config.toml
n_layer = 16
d_model = 192
n_head = 4
n_kv_head = 1
head_dim = 32
d_mlp = 512
vocab_size = 1394
activation = "swiglu"
norm = "rmsnorm"
norm_place = "pre"
norm_eps = 1e-05
positions = "rope"
rope_base = 10000.0
rope_fraction = 1.0
qk_norm = true
attn_scale = 0.177
bias = "none"
tie_embeddings = false
parallel_block = false
init = "orth"
init_std_qkv = 0.0361
init_std_o = 0.0
init_std_up = 0.0361
init_std_down = 0.0
optimizer = "muon"
lr = 0.013
lr_mult_o = 1.58
beta1 = 0.9
lr_head = 0.00633
grad_clip = 2.0
warmup_steps = 0
schedule = "cos"
final_lr_fraction = 0.03
batch_tokens = [16384, 32768, 49152]
seq_len = 512
doc_mask = true
train_tokens = 161200000
steps = 5078
dataset = "wikipedia_en"
MLP neurons of a small language model. Each row is named by its layer, matrix (gate and up: input weights) and neuron, and shows model dimensions 16-143. Each number is 128 + 32 x the weight over its row's rms, rounded and kept within 0 to 255. A neuron's up and down rows have the sign that makes its largest values positive.
Before each neuron's rows, "fires after" lists the tokens most often just before its 100 highest values on Wikipedia text that the model never trained on.

fires after: ".", ",", "0", "5", "6"
L5.gate307 [121  90 135 106 151 124 145  85 106 165 117 155 147  79 175 161 115 182 122 171 121  82 123 127 151 122  83 158  94 127 134 181 146 183  70 134 155 107 126 146 144 125 148 148 137 120 162 157 141 146 202  94 192 185 123 107 144  93  69 120 149 112 119 103 100  96 129 193 140 117 148 147 141  86 158 142 121  91 113 149  92 145 114  96 146  84 165 128 136 136 205 154 134  83 127 170 128 135  92 152 187 132 123  94 142 156 177 113 171 123  57 126  78 126 130 125 132 126  99 142  85 108 151  90 158  89 116  94]
L5.up307 [ 94 134 182  93 114 131 110  64  68 148 174 121 141 147 108 160 117 145 108 115  93 166 133 182 119 132 100 133 123 131 127 147  90 164  99 138 160 128 105 129 148 138 181 167 151 146  37 126 116 112 120 128 153 141 123 112 129  63 148 153 103 147  71  97  93 145  91  99 170 119 103 137 162  86 167 192 217 151 102 131 101  88 147 116 113 138 155 169 182 116 161 116 172  88 169 112 167  97  84 150 189 100  81 158 125  85 151 163 139 131  46 116 100 130 108 153 137 117 134 134  84 109 113 110 192  80  94 130]

fires after: "al", "it", " run", "in", "l", "un"
L9.gate67 [139 138 117 124 165  99 170 138 122 113 117 103 142 137  89 165 155 124 191 147 127 115  88 115 118 132  74  89 105 155  88 152  96 111 179 144 168 135  65 104 113 165 146 142 137  91  47 156  85 106  73  28 114 131 106  93 115  87 181 116 112 147 112 142 122 197 149  73 142  88 108 120 216 135 141  73 172 146 112 162  87 110  78 116 163 130 122 148 127 181 150 106 132 124  78 145 152 105 137  59 102 109  85 116 177 140  51 128 102 107 147 107 130 107 120 135 153 143 174 133 115 108 104 104 118  53 123 156]
L9.up67 [155  72 128 148  89 142 112 184 160 118 149 198 110  84 114  93  58 137 143 167 201 106 133 106 102 113 126 168  87 101  68  80 132 166 191 124 154 122 139 124  76 126  87 145 104  97 103  97 149  91 163 190 114 108 161  82 143 138 115 164 102 148 170  89 154 156 134 121  88 153 176  95  95 147 130  70 100  83 107 150 122 118 118 124 113 148 137  82 163 121 125 113 155 132 138 168  43 106 112 115 113 101 140 113 103 125 132 154 130 127 184 128  73 143 110  99  81 179 131  95 115  87 193 151 121 107 103 169]

fires after: " N", " he", "n", " n", " be", " k"
L12.gate383 [182 155 136 135 148 172 142 120 113 158 105 122 121 120 140 113 105 140  91  84 123  45 100 127 142 122 144 151 120 183 134 138 131 136 117 169  74 156 152 134 163 105 174 164 102 126  85 168 147 147  85 131 116 163  76 145  87 134  94 128 128  85 108 202  91 145 149 113 189 127 183 135 108 177  65 159 155 134 100 154 182 173 103 158  99 161 140 122 133 109 133 109 103 114 157  84 152  62 172 130 157 159 166  49 180 101  70  91 116 113 130 155 108 101 211 119 147 121  62 120 118 150 158 154 117 117 127 155]
L12.up383 [176 152 136 186 109 152 170 125 124 141 155  64 160 120  97 129 120 167 113  84 169  91 131  67  94 109 125 117 120 148  99  93 151 172 139 111 150 103  67  98 157  99 165  75 115 102 159 118  98 190 140 119 115 135 118 166 129 153 161 122 125 101 101 170 126 104 133 207  87  98  54 156  86 108 130 206 153 181 168 105 152 171 131 109 145 159 108  87 185  94 115  94 114 124 105 155 150 138 158 186 136 159 117  75 176  94 123 103 103  90 128 141 162 137 117 157 110  90 175 134 118  56 158  64 110 125 124 101]

fires after: ",", " is", " was", " and", " the", " at"
L10.gate116 [190 123 131 128 159 136 101  92 141 179  99 152 154 126 156 180 105 111 122 119  76 142  79  54 123 172 196 124 137 109 126 127 159  74 119 135 152 141  93 168 143 108 139 134 148 119 178  83 115 122  76 110 143 139 147 114 124  93  98 157 156 133  91  81 149 130  92 107 166 150 142 154 134 145 154  80  33  90 153 128  70 184 142 117 135 135 134 130 161 138 117 140 166 131 115 148 114  84 140 158 124  63 217 176  80 172 213 136 120 112 103 138 110  94 121 156 139 130 137 134 113 127 171 133 128 175 112 131]
L10.up116 [160 146 188 137 119 103 154 188  90 161 130 106 105 151 114 116 132  87 151 168 127 110 105 113 168 167  96 143 145 122 152 160 169 134 143 107 127 213 155 175 180 149 113 107 107 172 168 148 144 111 115  87 118 170 149 130 127 127 146  36 110 156 146  90  46 146 146 143 153 181  83 138 121 106 136  72  61 101 186  80 118 172 162 124 122 138 135 144 110 123 125  91 143 118 125 108 113 164 133  91  95 107 136 100 198 127 105  68 162  96 130 150  89 147 172 154 122 160  96 170 133 152 111  86 148 138 119 171]

fires after: " M", " N", " was", " be", "ia"
L7.gate262 [146 136 154 138 104 165  94 131  82 122  75 111 107 199 157  96 126 175 102 134 145 137 107 122 148 207 140  36 175 218 159  84 126 126 128 151 149 148 163 103 172  97 163 105  89 114 146 112 138 138 168  80  94 186 192 141 135  96 147 168 179 150  92 156 143 172 110 158 149 143 165 103 162  71 139 196 130 147 129 151 118 118 127 113 104 120 121 105 137  77 181 118 141 132  67 110 124 138 204 187  68 147 107 104 136  98 128  86 174 120 147 160 134 129 162 139  83 131  89 138 159 145  80 130 145  88 102  72]
L7.up262 [121 139 176 130  96  94 107 179  71 137 122  98 131 138 179 109 101 153 165 128  87 147 139 168 124 150 153 118 192 138  99 105 156 182 170 162 107 109 100 126 184 120 165 144 122 118 155 116 135 132  98 161 137 197 133 132 151 190 136 185  88 114  91 105  88  79  97 154 134 137 119  92  59 113  98 157 114 143 127 127 178 166  98 128 164 172 132 138 169  98 144 127 132 117 141 189 121 114 162 189 191 126  74 114 114 158 135 137  81 104 147  86 108  85 198 142 155  86 181 167 180 173 151 158 133 137 104 137]

fires after: "0", ",", "5", "6", " L"
L5.gate149 [ 98  83 139 193 147  93  80  82  76 107 101 113 174 129 151  99 120 155 137 163 111  92 135  86 183 136 120 138 105 109 144 103 175 215 163 155 150 137 128 126 142  70 120 123 111 122 129 117 134 192 117 122 178 129 160 174 172  58 104 164 129  91 127 131 185 133 129 138 136 111 108 158 163  75 119 144 106 152 133 126 112 179 127  57 165 147 121  57 143 115 141  94 153 151 161 112  92 118 146  94  96 108 135 101 116 148 131  83 153 125 112 147 158 113  98 120  95 156 122 139 138 138  93 178  96 172 172 173]
L5.up149 [121  71 145 136  94 135  91 108 132 146 135 141 161 148 154 120 195 178 132 163 107 116 136 146  81 139  96 129 159  79 113 122 142 136 131 127 130 116 125 128 106 124  88 139  93 166  85 115 212 160 111 161 123 103 112 106  94  95 123 143 142 187 170 107  74 114 150 100 109 114  88 143 112 126 186 192 150 147 110 113  96 115 130  78 103 153 179 141  63 184 139 109 126 139 173 121 120 126 130 151 110 105  88 145  55 107  68 184 106 158 106  58 120 109  89  95 129  69 160 154 164  84  95 167 130  87 149 133]

fires after: ",", "9", "5", "4", "8"
L4.gate391 [162 149 183  75  92 106 126  74 104 105 143 173 112 142 186  51  95 150 117 179 173 117 131  95 163  76 126 167  99 122 121 138  55 134 172 158 162  65 141 103 126 126 148  90 120 144 131 153  95 110 135 111 129 100 135 108 182 113 131 145 125  87  79 154 139 130 150 137 128 160 154 116 104 156 160 154 150 108 120  84 103 186 113 137 149 164 134 122 129 167 131 160 178 137 136  92 123  71  76 199 163 174 211 124 130  79 155 136 172 146 169 177 106 117  85 103 191 106 161 128 150 115 142  70 171 147 114 130]
L4.up391 [112  78 171 152 132 107 143 100 141  77 125  99 131 182 155 152 129 163 181 178 122 129 118 118  85 105 150 127 138  62 151 116  90 163 130 157 176 172 158  95  61 117 179 158 195 143 125 160 127 114 108  78 141 102 175 147 103 135  79  81 121  98 127  98 105 173  81 151 126 194 170 158 134 155 158 139 184 118 139 142  88 127 111 113 145  80 154 149 145 132 187 148 128  36 154 145 142 167 106 102 221 113 111 122 133 135  74 127 110 166 159 113 117 141 146 100 117 114 117 109 114 146 175  84 126  87 112 130]

fires after: "e", "re", "le", " e", " Gre", "o"
L10.gate385 [120  94 135  92 103  75  99 105 122 137 122 146 132 138 150  92 127 140  89 120 112 125 152 143  88 138 128 115  80 179 169 127  93 117 163 113 134 140  82  88 168 121 164 144 119 165 153 110 121 151  53 144 157 151 116 144 138 127 136 137 129 114 104 137  54 137 185  83  75 183 140 187 149 131 110 117  89 121 164 145 117 123 146  52 103 101  93 134 108 120 116 156 112 117 110 108 165 140 160 119  77 184 159  93 148  84 108 152 151 120  89 100 113 127 122 131 160 108 124 106 129  91 146 181  84 185 150 107]
L10.up385 [162 164 146 141 162 130 194 143 103  81  97 150 116 122 117 145 166 122 128  57 135  95  99 122 165 160 122  85 171 138 114 137  97 136  80 123 109 180  99  77 138  81  65 133 150 107 187 144  75 140 116  83 142 138 111 120 115 118 154 173  78 102  70 176 128 109 146 122 140 138 140 149 142 111 113 162  88 118 183 143 199  85 141  94 166 115 125  92 153 123  56 134 128 140 147  96 127 125 133 161 154 155  97  94 238 183 180  96  85  74 150  99 149 117 161  66 110  85 169 102 159 155 128 149 117 106 136 115]

fires after: "9", ",", "8", "0", "."
L6.gate325 [115 118 114 159 137 126  76  85  91 103 120 159  86 115 138 143 103 132 141 181 134 123 182  74 129 112 174 112  92 175 107 123 146 102 133 170 166 120 112 150 107 135 152 171 123 111  97 143  43  89 123 136  79 232 100 115 127 124  86 107 105 168 158 131 175  82 133 136  83  91 137  83 101 115 170 100 114 111 129 117 137 128 146 139 125 142 111  71 172 149 149 112 161 126 192 135 134  66 103 163  89 157 192 144 157  77 140 170 141 121 109 153 125 118  90  94 161 121 135 156 111 141 120  93 166  97 121  72]
L6.up325 [123 128 191 118 155 119 162  67 101 108 101 141 144 175 136 158  85  99 113 141 104 133 156 135 162 111 138  93 101 129 126  97 121 113 182 194 174 149  97 118 101 162 151 147 142 113  97 156  79  74  84 138  88 160  82 140 180 133 198 127 150 106  71 172 127  90 106 117 161 145 125  63 167  84 151 146 168 136 135 149 119 125 173  94  62 224 139 139 154 145 172 131 104 148 120 178 167 102 152 141 111 135 182 133 190 137 111 121  87  92 100 187 215  83 125  56 105 151 131 131 111 121 154 104 145  83 117  83]

fires after: "e", "re", "le", "a", "ie", " G"
L11.gate394 [118  94  95 132 125  93 105  89 118 106  90 174 147 144 106 153 158 159 100  97 165 139  96 222 118 151 125 117 145 100 158 171 114 142 184 111 110 130 163 125 147 119 120 166 104 131 124 126 126 131  76 152 106 123 134 158  90  96 100 175 136 104 168 161 147 174 135  88 181 166  98 127 127 121  92 150 164  87 141 203  95  42  92 130  79 109 125  97 122 127 129 135 165 122 120  83 182 138 130  73 154 161 149 129 115  91  96  97  98 131  93 107  81 151 138  77  85 163 104  75 131  83 113 171  98 126 159 121]
L11.up394 [ 87 126 133  83 104  94  44 143 138 144 130 131 139 123 147 130 107  78 128 104 134 131 138  82 149 173  33 137 143  95 190 136 139 155  69 152 126 106 134 114 170 102  97 129 130 122 158 110 147 129 131  99 110 128 134 131  95 157 156 102 110 132 107 103  60 121 194 102 103 169 159 150 127 106 103 162  90 109 138 129 175 106  91 165 137 132 132 180 202 184 116  99 126  67 157  99 144 181 160 178 105 102 161 114 168 131 101 185 123 136 148  94  94 187 132  93  84  99 130 143 147 160  89 153 122 116 186 142]

fires after: "5", "3", "9", "7", "6", "2"
L6.gate453 [113  70 139 113 122 129 133  93 167 119 153 165 106  81  95 107  78  96 107 139 113 167 117 118 100 137  74 156 130 127 136 156  99 160  78 159 154 137 166 165 136  75 188 116 113 165 165 158  98 148 104 135  76 157 107 170 131  70 145 151 160 129 117 133 193 135 211 118 204 123 129 119 165 132  91 146 119 116 134 109 110 202 119 134 119 158 134  99 202 179 152 155 147  74 104 134 160 113 106 118 166  52 130  78 132 131 135 102 166 121 166 104 132 153 138  75 179 102  86 129  82 148 133 102 118 136 126 130]
L6.up453 [ 98 132  50 123 100 134 125 171 146 134 190 170  97 115  95 140 140  78  63 167  86 150  77 131 133 161  94 114 118 182 118 111  85 132  94 137 169 122 164 110 128 132 196 134 127 186  95 170 167 153 114 137  70 115 108 120 140  72 171 131 112 130 168  86 139 135 156 110 165 160 120 106 119 159 117 161 115 151  92  91  92 131 121 132  84 167  75 130 168 164 185 119 117  72 130 122 131  91 169 143 105 115 133 156 164 115 107 103 154 114 124 136 174 152 206 105 158 133 136 144 111 153 111  62  96 125  68 116]

fires after: " is", "2", " loc", ",", " was", "″"
L7.gate61 [109 123 120 103 152 128  92 125 179 142 145 189 146  98 168 106 160  91 115 148 118 156 119 105 107 162 174 119 156 151 144 149 170  89 112 153 208 154 101 140 103 117 150 147 154 141 140  65 110 136  32 172 133 127 136 126  81 115 176 145  97 100  92 136 176  99  97 101  46 173 105 144 105  70 135 166  68 158 122 129  74 163 141 123 166 160 100  80 107 110 147 130  94  95  78 110 112 135 184 119 150 124 137  85 134 120 146 122 127 170 141 100  98  76  91 136 138 140 132  96  86 105  93 132 150 114  95 172]
L7.up61 [156 173 111 136 168  64  61 132 135 134 168 177 139 141 168 106 124 115 106 127 125 130 156 115 147 183 166  95 131 130 124 117 145  89 132 152 145 166 154 138 119 143 177 153 119 110 189 122 119 105 136 101 127 106 128 182 125 123 151  99 140  87  96 133 124 105 115 119 105 147 135 121 115  90 198 113 107 132 151 114  80 180 131 131 142 154 139  82 116 117 138  83  76  79 160  79 155 162 104  82 175 137 166 159 157  71 134 177  76 144 133  88  90  72  95  87  79 153 117 126 107 142 158 149 189 135  86 150]